From a checkpoint of a small transformer trained on Wikipedia: 11.3M parameters, capped logits.
MLP neurons of a small language model. Each row is named by its layer, matrix (down: output weights) and neuron, and shows model dimensions 48-175. Each number is 200 + 30 x the weight over its row's rms, rounded and kept within 0 to 999.
After each neuron's rows, "fires before" lists the tokens most often just after its 100 highest values on Wikipedia text that the model never trained on.

L6.down37,232,218,239,211,197,204,240,196,171,206,184,152,157,144,211,172,204,198,200,234,219,187,183,246,230,180,181,184,225,193,190,163,179,168,249,170,226,246,163,219,202,172,181,221,183,201,168,229,209,161,183,162,163,198,239,247,199,165,218,192,145,228,221,205,221,208,197,132,204,284,135,199,157,161,202,165,170,144,138,204,136,200,224,198,208,201,199,203,229,154,171,176,218,128,212,231,222,230,232,162,220,183,183,170,174,150,167,205,202,232,182,221,181,270,195,205,187,220,215,159,207,193,255,174,203,263,220,219
fires before: " "

L6.down40,168,207,205,203,186,186,226,190,234,200,166,129,133,196,235,242,210,220,205,161,181,200,195,184,225,175,198,178,185,197,203,201,245,187,233,163,186,176,157,144,224,172,202,222,170,221,146,171,239,197,216,200,191,224,236,245,213,217,187,209,192,151,216,209,169,205,179,147,188,222,220,183,191,169,199,193,217,150,147,192,118,165,272,213,264,232,245,200,222,137,214,241,176,186,232,177,247,190,229,179,193,179,201,182,231,172,143,151,196,219,261,181,243,209,211,198,217,226,210,206,197,194,224,276,218,265,205,223
fires before: " "

L6.down663,189,175,183,264,163,238,175,230,193,188,203,188,211,193,249,174,190,179,179,173,204,184,204,296,202,192,173,207,185,187,201,199,215,185,234,224,205,180,199,222,204,149,144,162,156,227,180,158,167,183,142,161,211,176,208,224,169,207,180,191,202,232,200,207,199,246,216,163,238,183,176,165,218,272,230,150,152,225,160,184,245,207,157,186,144,239,180,201,226,250,207,191,188,188,257,175,201,220,257,197,150,215,200,222,157,187,174,212,219,211,228,213,208,223,158,236,211,192,209,148,261,128,245,166,212,195,164,203
fires before: " ", "1", "0", "4", "2"

L6.down729,186,197,222,230,197,175,220,195,226,215,206,210,219,243,229,217,178,200,272,173,189,173,204,199,186,191,192,196,157,197,188,166,290,225,173,207,215,195,219,230,224,226,200,238,181,240,219,159,200,246,211,166,197,241,169,164,173,230,151,211,163,167,158,240,185,262,243,230,219,238,246,157,181,178,253,239,196,154,212,250,154,207,193,209,199,184,185,224,192,238,236,233,239,150,171,265,196,270,189,286,167,194,275,221,203,205,159,228,214,159,202,252,207,164,197,182,160,238,193,194,200,183,175,190,217,185,177,217
fires before: ".", "1", "2", "9", "0", "3"

L6.down725,204,221,240,175,202,258,171,201,231,203,206,183,248,219,155,199,146,176,147,193,226,185,197,200,223,230,182,234,162,206,218,163,197,192,163,248,180,167,228,223,167,147,138,176,236,181,209,193,223,186,139,151,187,202,256,182,163,249,244,199,223,260,189,181,210,187,176,207,169,257,216,201,220,194,199,240,190,163,179,214,138,152,203,226,176,241,245,202,197,155,141,160,186,246,128,260,255,227,158,174,189,235,172,187,240,185,190,169,178,197,223,201,190,204,229,179,243,214,175,156,206,190,169,202,186,213,200,193
fires before: "5", "4", "9", "6", "0"

L2.down854,204,168,183,219,224,158,227,221,257,248,204,157,174,197,202,209,107,207,175,171,228,153,202,265,201,160,206,175,226,179,242,237,202,241,225,236,193,203,207,243,181,210,157,216,183,249,187,192,188,215,226,160,206,228,225,210,197,160,206,238,173,150,181,219,241,177,178,226,211,161,187,154,247,228,218,184,143,233,172,202,170,145,230,242,186,162,213,205,286,224,196,202,228,174,210,167,157,232,227,159,166,177,170,207,253,232,193,234,263,181,180,165,187,161,211,206,208,198,256,225,206,234,247,193,237,224,199,250
fires before: "\n", "---|---|---|---|", ":"

L6.down437,214,196,189,208,174,172,200,242,190,168,285,229,185,214,205,260,156,247,213,230,215,187,212,167,187,175,181,193,241,248,247,214,220,210,185,213,184,165,155,246,173,195,275,198,208,142,158,192,250,227,173,194,205,172,243,232,205,192,196,162,181,189,153,212,216,171,262,165,260,187,240,209,148,209,168,168,194,235,222,179,253,162,220,207,129,156,170,202,231,242,176,214,207,206,209,225,199,216,187,226,221,204,158,217,167,202,216,140,247,223,176,160,246,220,199,230,246,219,186,215,253,242,190,177,256,213,264,218
fires before: ":", ")", "):", "^{", " (", "\n"

L6.down426,219,200,196,178,211,192,215,189,200,175,230,184,194,236,160,197,151,218,209,231,196,162,215,214,188,187,228,213,173,223,169,179,167,208,209,145,206,218,167,185,237,205,182,228,197,159,182,222,179,244,255,199,201,197,149,231,191,156,169,162,178,219,210,153,223,201,227,224,242,180,262,209,174,154,196,258,215,196,233,212,183,197,126,213,224,225,235,179,231,197,214,227,218,222,173,209,204,253,161,245,238,242,201,178,222,174,177,200,285,235,204,189,272,180,237,220,204,181,218,234,165,239,151,267,203,229,202,159
fires before: " the", " \"", " it", " that", "s"

L6.down582,213,193,189,184,211,209,162,225,164,193,172,187,226,149,189,201,239,202,173,199,179,206,200,179,189,195,187,149,156,210,213,229,210,204,174,214,201,212,268,141,141,187,192,175,203,245,185,165,215,217,204,192,209,195,211,249,234,154,204,212,130,213,191,211,204,232,179,228,233,210,172,201,145,239,195,208,205,235,163,191,199,173,180,165,192,233,226,215,161,252,185,176,242,147,229,153,226,202,132,142,184,251,199,156,208,189,179,156,166,263,156,160,228,254,214,202,180,176,200,165,236,252,213,218,177,257,208,198
fires before: " ", "°"

L6.down514,163,208,177,226,223,136,171,191,209,162,171,240,193,162,194,219,220,208,213,171,195,208,230,175,189,220,180,195,220,158,167,198,231,214,185,200,160,209,162,126,227,243,233,195,176,238,254,222,189,185,242,238,238,208,216,193,230,233,144,216,218,257,176,182,197,195,167,212,162,174,268,204,174,162,216,229,161,205,186,226,261,209,202,169,159,156,196,192,202,170,201,179,241,169,233,197,256,191,256,248,216,225,190,181,222,176,241,188,195,172,217,206,188,186,178,191,163,137,233,231,155,263,183,218,208,220,201,192
fires before: "0", "}", "})", "9", ")"

L6.down427,227,183,191,245,160,177,194,183,201,200,236,150,225,190,240,246,226,152,192,213,164,224,174,260,189,193,243,207,182,234,222,214,211,191,199,196,206,174,135,242,234,203,175,193,198,198,191,152,142,163,161,249,221,187,157,205,252,230,174,183,234,157,224,235,174,183,233,173,198,144,222,209,230,240,215,190,261,176,229,194,166,154,178,165,215,155,175,158,191,209,149,190,213,206,197,175,225,182,201,165,159,170,232,180,197,208,226,140,218,191,233,201,217,181,198,181,193,178,201,177,244,214,203,240,219,257,163,208
fires before: "1", "2", "3", "9", "6", "4"

L2.down870,234,265,194,290,168,221,217,229,232,251,200,210,248,240,211,263,196,212,184,213,221,177,266,197,174,215,170,161,193,230,164,224,230,206,151,238,227,177,203,184,182,228,153,219,173,141,209,210,240,197,229,199,177,151,207,180,212,206,172,225,214,220,196,242,225,196,248,191,230,143,203,149,195,188,203,198,219,206,162,170,207,201,230,198,219,237,204,197,201,177,184,185,210,139,223,178,219,231,217,187,148,164,176,191,237,237,175,243,216,239,187,260,190,207,132,145,221,137,220,200,218,200,218,218,193,246,222,233
fires before: "-", "|", "\n", " "

L2.down14,222,228,175,228,222,169,156,172,217,219,214,196,189,195,180,117,218,179,224,210,205,235,177,179,175,173,181,171,205,159,198,186,223,264,193,199,174,210,172,216,176,225,214,209,252,179,248,247,220,150,203,188,236,233,186,183,201,229,229,209,207,211,191,192,184,211,175,205,193,135,165,206,132,265,163,238,191,259,248,181,250,198,131,243,171,216,263,244,206,267,158,207,206,176,184,216,226,182,143,208,202,245,182,185,194,212,153,184,218,210,162,216,189,174,239,180,220,236,231,214,207,131,187,228,219,141,200,203
fires before: "3", "6", "1", "4", "2"

L2.down588,260,173,206,199,213,181,268,233,181,245,224,187,175,207,225,199,211,198,204,251,213,261,215,216,213,153,185,214,231,149,188,205,193,205,213,154,161,185,191,217,238,199,195,235,223,250,201,205,195,184,186,206,230,245,189,188,218,174,192,202,124,178,219,187,198,250,176,226,212,223,228,147,220,186,188,250,208,163,221,192,187,213,181,209,258,253,206,212,219,212,224,203,190,171,206,241,175,166,205,212,158,142,200,189,224,188,175,222,172,185,172,190,164,178,247,224,200,232,227,162,172,205,206,219,214,189,142,208
fires before: "2", "1", "8"

L6.down579,154,240,186,233,218,149,205,198,206,177,236,192,230,256,190,235,162,158,186,258,185,222,199,210,195,223,216,184,212,192,173,222,194,198,192,182,148,174,178,210,269,279,222,212,184,218,213,185,181,205,226,190,218,233,261,221,198,223,169,200,227,170,186,183,148,131,210,181,125,172,218,188,171,210,191,146,214,183,244,254,179,210,185,195,191,206,186,208,152,192,216,194,188,207,190,202,253,223,193,222,162,200,231,183,214,184,204,224,237,195,229,208,228,219,172,195,252,249,189,241,267,148,197,170,200,225,183,257
fires before: "9", "8", "7", "5", "4", "0"

L6.down231,166,200,199,178,268,187,165,223,295,221,224,198,221,207,216,218,225,208,209,180,212,180,222,224,212,217,212,226,234,199,215,187,213,85,188,230,217,252,198,178,220,195,206,194,204,214,133,225,237,212,206,239,199,160,217,180,195,179,222,202,201,200,210,192,268,186,210,203,219,174,165,222,212,231,183,203,216,227,178,227,184,207,197,214,178,208,177,119,207,191,218,201,198,202,199,197,241,229,170,147,214,140,209,284,239,187,198,180,185,189,165,187,207,225,186,163,181,171,173,183,205,213,207,169,206,169,214,209
fires before: "\n", " none", " |", " "

L6.down253,213,216,185,171,268,231,194,175,243,222,192,206,205,142,235,174,222,230,154,252,218,200,206,161,302,250,233,203,172,243,222,190,232,117,203,203,192,233,163,221,206,225,244,195,189,169,187,213,180,191,234,230,192,153,167,199,171,225,168,223,266,200,188,212,246,191,256,156,209,177,201,178,210,210,211,223,190,221,216,230,172,207,226,177,196,210,184,231,194,210,184,198,211,167,185,189,198,220,252,210,165,156,189,221,245,186,166,241,208,231,161,239,204,268,198,178,157,228,202,208,158,188,235,200,222,152,225,230
fires before: "\n", "-", " "

L2.down199,235,191,286,214,241,168,235,223,173,191,242,168,187,206,194,160,194,233,176,229,188,215,241,219,210,160,206,226,215,162,197,188,166,187,244,200,221,165,204,159,268,198,188,233,206,182,161,192,178,164,169,229,205,206,210,172,152,176,211,210,159,204,194,206,240,202,90,194,194,157,181,192,138,193,206,196,205,244,219,226,206,195,161,241,300,155,215,172,186,231,207,193,167,206,229,168,197,191,209,221,173,210,194,208,195,243,170,204,229,203,220,194,213,255,230,236,239,257,217,225,242,177,213,214,229,243,168,228
fires before: " |", ";", "."

L2.down26,193,232,185,267,211,216,174,166,208,245,196,165,235,220,213,177,170,197,202,176,161,155,195,179,160,209,209,191,188,207,230,233,200,209,168,255,198,239,205,239,149,174,238,226,199,214,199,184,256,221,166,129,197,169,149,202,243,200,247,229,248,234,208,201,215,226,201,176,159,167,220,196,124,201,225,195,230,237,186,220,235,254,197,232,137,198,228,213,196,180,214,197,238,203,152,185,220,250,180,158,207,234,190,212,156,187,230,183,247,250,243,171,184,227,181,177,173,192,228,227,231,143,233,240,222,192,197,150
fires before: "-", "|", " |", " \"", "\n"

L2.down685,171,200,203,203,188,228,223,212,133,231,241,166,200,175,200,186,223,142,186,190,234,203,168,216,183,182,186,185,171,207,208,188,216,230,180,162,137,198,195,171,234,229,190,176,270,180,191,195,197,149,210,198,271,204,217,241,184,185,176,201,191,179,179,215,253,252,214,229,198,178,206,204,158,212,206,239,197,190,193,174,180,202,163,184,171,173,258,177,184,143,177,233,192,214,155,210,258,225,159,164,251,204,229,196,167,223,181,233,184,163,142,210,173,214,203,184,266,173,189,183,197,207,263,166,196,226,194,208
fires before: ")", ").", "),", "A"

L6.down94,185,157,186,169,227,165,222,189,209,237,243,208,170,203,153,240,141,184,167,220,186,178,182,215,196,224,235,210,250,229,224,212,198,236,173,179,131,209,154,216,204,209,212,221,196,182,174,247,222,246,178,154,276,186,191,260,166,227,188,202,189,159,166,204,185,115,229,197,202,244,244,179,213,212,203,203,160,176,206,175,158,200,182,227,215,202,212,156,185,220,262,202,185,227,200,241,177,202,222,198,155,201,175,197,248,199,195,185,193,200,225,174,219,184,220,178,243,161,162,168,205,202,151,191,171,178,189,206
fires before: "W", "E", "0", "4", "2", " mi"

L6.down508,174,265,195,194,232,203,206,217,217,227,234,181,201,148,222,213,190,132,216,230,189,207,212,185,231,218,195,208,177,248,114,204,202,268,240,166,189,219,198,188,271,246,211,172,169,197,182,161,190,195,198,197,172,214,230,192,159,223,166,200,214,201,221,244,205,178,190,192,207,215,155,149,156,194,210,162,190,206,218,208,158,239,176,196,189,226,172,154,177,167,193,143,174,173,184,188,205,214,186,218,156,194,179,169,199,178,181,205,244,154,170,262,218,246,183,208,176,216,221,223,141,217,249,190,163,204,179,215
fires before: "\n", "-"

L6.down23,177,212,167,159,142,215,217,186,192,189,193,178,152,212,195,197,220,214,219,232,240,180,178,240,230,224,167,190,163,269,233,145,186,185,196,232,167,200,198,236,199,204,188,187,194,191,185,216,203,157,210,159,205,248,186,291,185,151,194,201,212,185,239,232,221,204,226,213,176,178,263,126,243,164,201,237,186,215,161,196,175,168,169,222,248,169,207,172,194,197,185,194,225,212,199,165,215,221,163,187,86,266,207,243,276,197,211,235,196,160,210,170,178,189,163,196,196,165,202,177,205,193,180,250,168,229,175,193
fires before: "an", "4", "ang", "han"

L6.down534,200,168,217,154,222,215,220,189,151,296,192,235,200,195,204,209,265,175,181,172,203,184,170,171,212,212,227,228,158,203,144,181,244,204,191,221,191,165,258,177,205,239,199,197,203,191,218,246,194,203,166,240,133,232,266,183,248,203,182,155,215,200,172,184,167,196,208,201,186,242,202,206,163,125,199,205,214,164,231,142,234,161,187,230,288,233,197,179,246,202,211,200,207,211,173,230,230,198,209,169,210,197,233,219,177,225,209,232,192,221,201,202,172,210,184,200,247,217,170,209,193,251,241,218,197,168,205,259
fires before: "6", "5", "z", "7"

L2.down92,177,187,183,176,172,210,205,182,163,216,170,238,227,192,186,171,232,110,190,199,206,227,171,185,190,213,216,212,194,261,177,211,248,230,129,186,162,189,186,222,202,182,186,215,289,211,169,177,174,206,183,183,264,170,212,223,224,197,154,196,212,197,166,163,196,243,240,220,196,188,203,199,195,178,199,223,228,143,168,155,201,198,167,179,173,217,231,112,216,185,211,204,205,157,214,210,239,195,191,125,234,218,175,162,222,209,227,296,172,191,189,220,128,191,202,203,260,213,248,189,187,188,178,169,254,174,215,200
fires before: ")", ").", "S", "R", "),"

L6.down462,214,203,270,200,256,189,197,185,233,188,211,126,219,206,202,204,158,233,202,191,216,133,221,189,204,174,227,250,246,210,218,214,229,201,187,136,204,235,166,193,205,196,200,217,156,187,227,175,197,196,194,184,263,251,174,164,196,122,158,224,212,190,190,165,241,156,223,178,210,212,183,221,132,238,256,255,226,265,220,200,163,197,203,211,205,163,199,180,242,206,177,200,211,158,201,179,178,189,199,200,216,151,165,260,217,179,252,221,179,198,179,204,186,186,217,195,209,133,217,224,197,200,184,169,142,164,221,199
fires before: "0", "1", "4"

L6.down351,148,189,175,174,171,242,180,171,165,146,170,191,212,210,176,191,182,159,194,221,172,180,213,197,180,217,236,185,294,223,229,152,185,171,209,172,223,258,198,205,170,159,186,137,141,141,198,208,199,243,229,203,131,218,211,232,226,252,212,181,211,200,218,213,190,217,147,158,220,242,155,236,253,154,193,186,166,196,234,158,289,181,213,159,216,207,200,161,236,234,154,230,238,174,218,176,198,175,158,208,197,190,178,153,216,149,204,206,177,177,165,198,225,199,114,231,163,161,217,179,228,208,219,259,200,203,213,152
fires before: ")", "),", ")."

L6.down467,238,252,203,241,197,256,207,194,214,213,211,194,244,194,180,185,179,243,232,229,199,183,221,209,217,181,244,200,191,174,184,187,223,171,227,185,219,182,177,194,229,242,155,222,176,198,250,184,257,213,217,272,197,204,231,221,194,259,196,115,153,158,204,194,168,205,185,222,206,210,211,165,154,189,170,179,204,187,195,248,195,189,167,225,159,167,196,209,216,190,165,179,188,207,198,166,112,151,217,168,185,192,246,205,217,230,203,164,191,194,200,162,188,169,181,170,237,213,224,199,188,169,200,172,166,146,194,153
fires before: " \"", "\n", " |"

L2.down219,193,223,148,213,187,189,189,235,245,226,204,168,189,184,181,230,136,175,216,212,209,177,235,178,194,208,238,182,237,223,199,187,204,221,270,237,179,185,210,198,182,248,150,245,158,203,198,236,198,233,215,131,168,180,158,192,219,213,179,204,222,160,202,228,177,180,204,185,218,168,171,184,233,201,222,190,165,180,240,203,187,143,195,263,250,169,184,197,212,230,237,151,180,223,207,185,191,210,187,224,180,158,180,191,245,170,213,228,222,193,169,166,218,169,202,255,233,210,169,256,214,241,211,204,209,204,219,191
fires before: ":", "s", "\n", "er"

L6.down128,226,202,237,150,231,166,211,164,192,167,177,230,235,202,148,222,195,147,190,180,189,214,247,196,186,171,185,191,179,234,161,164,259,222,186,163,178,159,224,170,208,222,196,214,148,168,196,221,203,241,211,227,178,173,228,215,207,183,170,213,144,222,177,146,164,229,204,192,204,229,162,246,178,193,240,152,203,201,161,167,193,200,206,208,205,243,194,191,257,142,250,240,233,189,204,231,185,166,174,183,232,173,158,176,173,175,190,173,242,217,232,180,134,223,142,174,221,217,245,235,204,220,175,205,199,175,198,201
fires before: "6", "5", "7"

L6.down983,196,234,231,195,231,227,216,234,208,173,211,229,182,229,186,169,186,227,230,222,210,188,233,196,201,143,228,190,221,177,250,192,217,165,203,183,183,217,208,181,189,169,273,170,173,190,190,206,234,156,187,200,196,178,149,145,210,179,218,184,224,179,217,190,183,235,240,164,187,165,181,245,184,185,169,186,252,216,199,160,225,181,178,176,203,181,145,215,185,199,205,217,176,221,135,218,163,188,160,219,179,187,210,224,266,202,221,193,180,199,206,245,221,188,236,192,193,219,215,216,231,251,256,235,129,149,140,139
fires before: " |", "–", ":", ")", " ("

L6.down222,168,216,202,194,217,188,154,189,195,215,189,201,249,176,178,197,220,199,162,183,222,145,174,130,218,244,168,216,155,210,214,177,203,195,153,144,173,160,191,207,188,213,220,205,182,174,201,193,237,192,193,158,164,201,221,230,186,224,155,157,202,214,226,189,209,205,182,164,213,198,220,225,182,190,183,146,194,239,164,175,243,231,124,203,223,183,230,214,205,179,152,214,254,251,141,259,183,216,196,194,211,221,186,207,246,175,190,208,197,193,183,184,191,195,213,245,197,173,232,183,191,210,213,280,155,207,165,178
fires before: "4", "5", "6", "3", "7"

L6.down594,193,158,197,183,190,191,206,203,188,182,251,186,156,179,173,207,228,213,233,266,181,169,172,161,238,194,207,253,183,188,240,209,181,186,169,225,207,191,206,248,239,213,228,289,178,226,227,210,229,232,186,226,205,230,164,271,179,228,123,205,186,151,224,247,195,145,254,259,180,219,182,142,187,172,173,163,265,245,220,212,240,183,179,228,205,203,195,200,186,179,172,218,257,240,181,220,212,193,196,212,209,151,182,227,259,160,206,201,149,175,164,172,221,217,209,224,195,139,220,194,187,170,196,215,180,176,241,203
fires before: "4", "3", ".", " |", "2"

L6.down50,261,223,204,191,147,152,215,200,241,212,247,132,192,233,214,233,231,172,199,156,185,231,226,248,199,190,259,227,193,230,172,179,206,241,231,173,105,235,124,239,243,181,174,164,220,193,281,240,192,243,213,146,212,219,234,225,197,239,159,214,182,225,235,206,203,225,236,184,194,187,212,216,166,208,207,228,183,238,197,214,168,213,232,244,249,186,165,215,279,168,211,195,223,179,177,200,201,192,203,214,200,125,174,236,225,210,217,231,183,193,230,187,183,122,170,185,174,227,231,179,210,186,223,205,225,234,137,204
fires before: "1", "2"

L6.down848,168,174,168,173,169,211,224,234,151,185,204,233,177,230,172,120,256,215,183,170,145,184,190,185,175,194,173,186,160,167,171,182,226,210,215,184,205,196,224,198,153,226,188,275,150,167,174,167,201,185,207,197,221,194,173,215,217,152,185,188,188,164,254,218,179,210,216,152,177,227,186,194,214,244,179,244,209,186,210,264,245,182,203,172,209,237,193,172,138,232,183,119,167,177,160,177,184,210,190,210,188,257,166,201,182,213,138,203,225,219,209,185,187,169,140,177,162,198,239,237,216,194,183,226,190,174,229,177
fires before: "0", "1", "2", " ", "3", "9"

L6.down496,247,180,110,194,212,131,206,271,219,181,191,209,159,183,140,279,164,238,181,236,245,219,240,247,196,204,219,253,213,226,181,250,201,247,224,194,186,169,211,223,223,153,215,162,206,257,176,206,163,132,175,202,169,149,210,159,230,230,190,134,229,226,163,159,170,236,197,230,205,213,201,202,198,170,211,210,229,242,190,179,181,230,203,196,220,183,183,192,245,220,196,228,211,217,188,133,184,218,208,214,208,224,221,237,157,158,205,161,176,190,141,210,216,150,217,175,214,181,145,226,205,212,204,259,201,165,239,134
fires before: " |", ")", "):", "/", "]"

L2.down70,149,239,187,244,199,162,152,235,207,187,144,193,239,159,170,202,255,188,252,186,151,150,195,217,205,202,217,225,216,194,191,194,158,199,262,176,163,190,206,184,209,209,214,185,217,175,199,225,176,199,232,228,219,162,256,157,229,132,216,256,176,232,182,213,166,242,183,205,162,183,233,215,178,226,208,204,229,160,163,174,167,202,210,176,214,192,208,136,208,158,128,197,205,168,155,178,160,255,208,190,211,162,206,267,222,239,240,171,220,192,194,236,208,249,210,202,196,168,249,189,206,228,195,191,174,225,212,228
fires before: "0", "9", "2", "1"

L6.down494,172,215,211,175,148,207,184,206,263,228,204,177,177,183,213,184,234,193,202,187,192,186,141,213,123,185,197,156,193,199,181,190,204,234,215,174,171,213,186,228,202,222,245,173,209,229,206,167,192,217,165,199,275,214,224,198,206,170,183,202,207,233,185,215,244,226,159,230,238,143,208,189,214,148,171,205,176,202,213,138,245,218,165,201,199,146,193,135,201,237,197,181,207,213,186,216,327,152,152,154,194,192,214,178,217,195,255,156,230,172,202,253,192,208,175,219,204,207,202,214,127,185,244,155,228,208,230,211
fires before: "3", "1", "0", "2", "4", "5"

L6.down159,252,198,239,174,183,213,200,165,191,229,233,165,251,158,189,196,192,185,217,214,215,218,193,185,210,162,236,250,190,176,217,210,256,213,191,177,197,199,205,223,175,187,152,249,203,219,183,207,188,217,209,179,258,252,186,201,161,227,213,200,216,178,166,221,203,188,244,160,230,158,238,180,177,170,185,172,203,147,210,210,203,228,154,221,226,166,251,179,228,163,206,196,153,153,173,248,254,139,234,208,182,201,195,257,194,219,146,156,160,229,181,202,184,244,168,230,232,172,164,197,185,174,190,204,230,229,183,223
fires before: "s", "com", "4", "0", " |", " Jane"

L6.down746,202,237,213,212,149,213,179,133,238,144,185,154,238,174,163,226,208,179,219,212,178,189,165,216,198,184,215,228,215,232,253,191,163,217,236,193,184,209,193,204,210,193,192,256,225,186,169,170,173,195,159,170,134,198,215,218,204,194,227,213,215,237,174,213,159,189,282,178,138,172,174,171,194,204,241,131,210,208,232,209,242,182,276,223,194,203,232,140,237,178,236,239,210,194,225,209,187,174,229,175,192,217,185,227,198,203,187,127,207,166,81,166,208,201,220,184,190,201,210,180,208,220,198,217,241,234,231,173
fires before: " a", " an", " the", "\n"

L6.down324,200,166,229,186,194,213,234,175,201,154,193,219,211,222,233,185,218,256,153,198,197,228,182,222,219,168,210,220,170,248,235,178,217,209,179,119,173,208,210,226,155,232,183,174,223,218,168,200,204,198,159,248,236,247,161,188,189,187,217,182,153,233,180,156,210,161,223,167,233,208,181,198,158,221,204,227,241,208,170,228,223,233,227,222,246,170,199,258,227,188,226,176,173,207,252,174,228,214,235,177,186,227,179,219,246,235,212,166,175,210,197,198,158,177,207,162,177,218,229,220,221,224,207,189,210,220,122,199
fires before: " |", ",", "\n", " (", "^{("

L6.down545,185,234,198,223,169,222,193,240,213,247,201,184,212,148,196,210,208,185,184,177,215,204,173,235,218,169,257,187,198,181,200,120,224,195,225,237,209,162,192,173,194,180,172,252,192,165,200,188,164,145,174,212,192,195,202,213,158,226,259,263,170,178,179,230,206,216,172,224,215,204,194,176,173,184,186,206,266,196,163,192,187,201,226,229,203,169,254,191,190,241,243,195,155,147,287,212,183,183,194,219,239,207,233,148,245,191,149,167,188,183,180,192,177,175,212,167,186,247,138,229,275,194,152,187,216,203,192,276
fires before: " |", ",", ";", " (", "2"

L2.down467,235,244,216,200,213,258,148,239,214,245,217,140,202,177,231,201,234,167,249,217,215,165,244,226,170,192,178,215,142,189,227,165,198,237,221,213,159,179,170,234,214,265,232,180,184,205,182,160,160,179,171,205,223,212,143,237,223,132,262,198,183,189,244,186,234,226,183,195,213,171,208,196,153,185,220,299,171,152,188,209,213,165,187,279,146,192,163,210,231,223,200,232,167,145,178,194,178,159,181,146,197,215,176,227,198,199,186,215,207,165,192,172,187,195,184,209,204,275,262,239,212,186,180,240,206,166,208,201
fires before: "3", "1", "6", "7", "5", "2"

L6.down41,152,190,192,204,206,223,239,171,200,168,213,242,191,169,170,230,266,225,261,222,186,176,208,222,190,249,231,264,253,188,227,207,191,200,217,190,194,232,133,220,198,129,198,167,199,159,216,173,237,215,202,240,154,184,240,205,220,205,216,173,177,179,132,182,227,210,222,186,206,251,194,136,269,158,195,166,236,203,213,206,225,156,151,203,228,167,217,180,252,157,149,200,212,204,244,180,188,185,120,240,216,184,242,223,193,242,173,235,193,175,193,154,228,180,130,223,211,157,213,210,190,185,176,226,193,200,194,214
fires before: ")"

L6.down814,227,268,227,222,207,211,177,153,200,195,216,211,177,144,186,235,173,192,234,208,208,213,215,222,188,156,209,138,181,215,146,227,200,193,209,210,223,256,148,257,193,170,147,143,210,205,272,260,218,215,193,245,222,174,233,172,212,206,205,239,187,251,196,216,231,200,165,191,236,217,190,213,234,202,194,222,172,182,137,207,167,185,193,207,169,210,140,199,254,144,242,222,180,163,214,201,197,211,255,154,206,180,201,150,190,176,224,196,210,241,205,208,167,191,174,208,144,215,229,185,241,223,189,228,163,201,146,216
fires before: "1", "\n", "8", "9", "7", "6"

L6.down932,205,194,159,181,145,136,167,203,212,187,241,229,179,243,209,191,247,251,182,193,231,178,247,194,197,171,198,179,243,182,198,164,213,217,260,172,225,197,153,224,204,198,186,215,220,211,144,170,246,230,186,255,193,221,234,220,199,249,147,173,200,209,185,232,208,196,209,164,220,167,165,251,169,216,210,182,211,225,244,193,164,194,217,287,217,200,204,229,214,226,232,196,185,130,229,225,179,223,261,163,179,171,197,204,163,163,181,194,166,211,108,184,204,157,180,233,236,230,217,165,184,178,193,165,181,156,203,215
fires before: " ", " \"", ".", "\n"

L2.down1003,236,175,169,239,181,211,261,246,210,218,205,244,248,195,210,200,175,213,180,136,227,205,221,237,241,174,239,221,212,256,153,185,206,236,200,195,191,170,206,201,252,224,169,198,222,224,173,214,145,203,182,181,189,215,210,198,256,134,153,170,229,178,220,171,178,180,259,194,212,189,232,273,188,193,232,226,175,234,192,218,202,134,212,230,226,170,266,190,201,198,192,181,174,240,212,167,178,214,181,207,198,172,189,166,209,177,218,142,202,222,198,207,155,156,203,230,233,212,189,178,225,252,186,191,209,230,164,222
fires before: ":", " |", " votes", "s", " ("